Part of a small language model's weights: 14 layers, 4 heads of 64 (2 for keys and values).
MLP neurons of a small language model. Each row is named by its layer, matrix (gate and up: input weights; down: output weights) and neuron, and shows model dimensions 16-111. Each number is 500 + 50 x the weight over its row's rms, rounded and kept within 0 to 999. Numbers have three digits each. A neuron's up and down rows have the sign that makes its largest values positive.
After each neuron's rows, "fires before" lists the tokens most often just after its 100 highest values on Wikipedia text that the model never trained on; "fires in" lists the words (lower case) most often at its 100 highest values on Wikipedia text that the model never trained on.

L9.gate210:482528526578447375498603492566436450509457523513450515577555484408522478548461583526479432477514444575546473439524494480548567515593526555457505508484601447560488564514535528521428463479533459405510515516603486548467521499540487544516534576332443524550529471520514504577497574519470502494
L9.up210:524640516627433593446443599582484452473576542537561535478515513427526365517498548527553688483430483412509604538545645449460521451466535482405506476392432445502492448496521469486484471465567445551427449542593545507457527444482506542445417512539550397485514538540527525509453495448457490588
L9.down210:441517489548531468518539527529575503527493539538438544521451448555504516550580397596554550428498426727504509458556550567508492485454498479537402453529534636533472501525503474548469470501461458471501604506472582504473521437525529512495466519477480484480470478473582491521539427546589531512
fires before: " the", " a", " no"
fires in: "of", "with", "as", "is", "on"

L6.gate676:567616526577465420590495460557497481453474436511474490448622418517521355551489506480541545393496507547526476388583533459469435510519531587484533551546551487514516432511512505415393443445458488451532456443558474551472500496583556432400536497460527598469508455401520487522488553546459468528
L6.up676:524544514496517476468440493605550521503475513464471531459558428440465430493500510518627524482435408472457526512631552514486485503533558526474572500551417441464516352494498501489533516488430493500493440443622479446493525412488413499402498558587456549529496542460538476464542595513499510461
L6.down676:531506554505545474549522525438510495492495530547479541456520508558536446432584442562491555476434484668550509433523462484572381629495531502509492481465458555505540459526515558559498490505434459440508498508492506531493576532559530458426574566481617479558535488485523530568457512580510527551
fires before: " the", " a"
fires in: "of", "during", "in"

L11.gate134:485520581483454419496453483488509570620500538455393472529546490468506521445431515494510523520452491444543480526489562448446521518491502594504595509530503478499547489443525466567501484554554584497600512471546516477501470477492424516389473519493469534427507546518493530543519525409510399523
L11.up134:459486472515518430466476431474528533442513620486476550433502418510475481468465455579560574442425459522534469532487497454514505481485451543392564507559492468534477393515478416505451502522527550440514481508523615511493568501468412469418471518498546452560493544481441557538472538475388421544
L11.down134:467473482507445531467485482510479479573466434513501475438456412564453495491529529583542668533509488548453512438398501476444480500416480507456629537520489516515526486520480545509517519440438452501449405458445539490509456558417490459501491503556525431518416519463533428506504477515478358556
fires before: " of", "er", "man", "or", "er,"
fires in: "chairman", "manager", "director", "coach", "attorney", "editor"

L9.gate24:484492524585481453520464425539534440547522495471493547428568472381443507551544541428472488485517574558474430457502477531560515540467493485431530425500418504448564558469510507601454502459465479476490525383554546521524576574513457561457509528659493425498505517489517514531435580441514425450
L9.up24:446471548498594554489512425538505556616472460495523445514485494526433405497591443552521503544571448413501441495490481446538514517518461517487623402450425527455558478499459546497408497613506427515439425406502518506493520531521490520572486570440559525375550469467567475489480459522566446499
L9.down24:437482533414451483495512480574554488452493516492566519439519504502472582544509579620492548451459511624483579544488502450512578537457528427458525520456493424522492488452474470408479495487463482479502516334563449568508498426554463484561543499501476454573586523524536492534442508631526539546
fires before: " the", " R"
fires in: "of", "with", "to"

L7.gate325:586581546560561502409584429467494494590495458434464524540549504514449519468576511531572541531586539491428539479446489426515506476448591510462588524493444545576503452437481464461577460536439542410507502435549506519516531561454539495431549612489487571554483493548544447527479530523509395488
L7.up325:588542533507498437514536486482508430483518429489439536601541487409431473509471542508477493454444594535455534537532542469447486583455577445501483547498480371498502454510601432435444462539434526425590491532489495446407503543539536616404473499621619531474559493510552518488514513451543532553
L7.down325:425488462549593499555455559510448396481531533489467568544574542499452441497399449407565568490458471595532447516526483463487493582506423452502494472507447531560582405510481572578479582504476446506532520527491512597409453485511469546432460542449580500451511492437569534503485556527542478444
fires before: " the", " by"
fires in: "of", "founded", "owned", "filed", "operated", "operates"

L11.gate664:486565514634492430491513556519489387557418577440549458568482521476494550501501557535486501486489515478431498493524547530471482599470512463552486421473471511558442460501467522493526503593476555493523494477538565536577502441450473511568539496496556487507484440531430499500486540506402608513
L11.up664:527456464566451505436574485488503444515504561472388508454482404503455430460598494505534480471490506476467505491404472509499498466479445442567516442448440463512540451607516475500525531498563525508452442485633544533492449508522430566478595469458576431494552456563519498511434531518509510492
L11.down664:497488498479551530454497476516513461525492548519486506429566478585669463552478506537495493450553456507490530466461546493442548500529557532489536507554486476548532523514482517455549598480607568519604591514502451560522452445570513518525496506475498529451450449490430568532478556564415424531
fires before: " a", " the", " an", " well"
fires in: "as", "became", "becoming"

L8.gate332:474511524514519488549554496582518569520554423496413592564431515447453440560496512496506577463483502513481491526435473543543529474500438438443532525459603559454460527493361490419472513439429568460495559456483497466522545468498419565473498507551391423604456572477429482504490479533564513467
L8.up332:488478503491467490581407498566510524550521498431481519549446581425450417462519433480536447461546505442596459543430458474537499527502525511631565437534471501496430451435439550583564468469587434450525377483527563593420567490484430489571511504532442476551449559532512480455546521452515537461
L8.down332:460573454544507512446582538546612515500496459571548520477500480554397473540552527475508539471575563491473537585520503480566475390529502500439466474505515506441481490487511397451341534556499540474574469432538535441429515482474583547526465500568471452468491558552480501482481447595398495505
fires before: " the", " them", " their"
fires in: "of", "beyond", "commemorate"

L7.gate552:527510468547483532463491515587467585520489473524433464470477429392598434486553517516474514620544465469556585482568456490486483513417529540531522568464448515509538471580378484434424518450428411425399497499496526422620435491500467481513577439443456546480502533559469562527484545491482539442
L7.up552:589485458499486500529512547584453593547513523611401532478383477410458511572514516561477555528545446508511498538562530548573511478537569513536587540536477519434498508518513475467459457435512454472435427520585496490561467569548450493500461497424470556559462503505467504549446458491471617444
L7.down552:547407501574512627431458538482479541560474474547374558493546530562517462506440559451476570443418457333515602576490542482623444517576534457535563512428516485466500574545477517527573508498534464480445564546445498412444617452487510546499471465488426440549553417470513537450504579606557518441
fires before: " the", " them", " his"
fires in: "of", "among"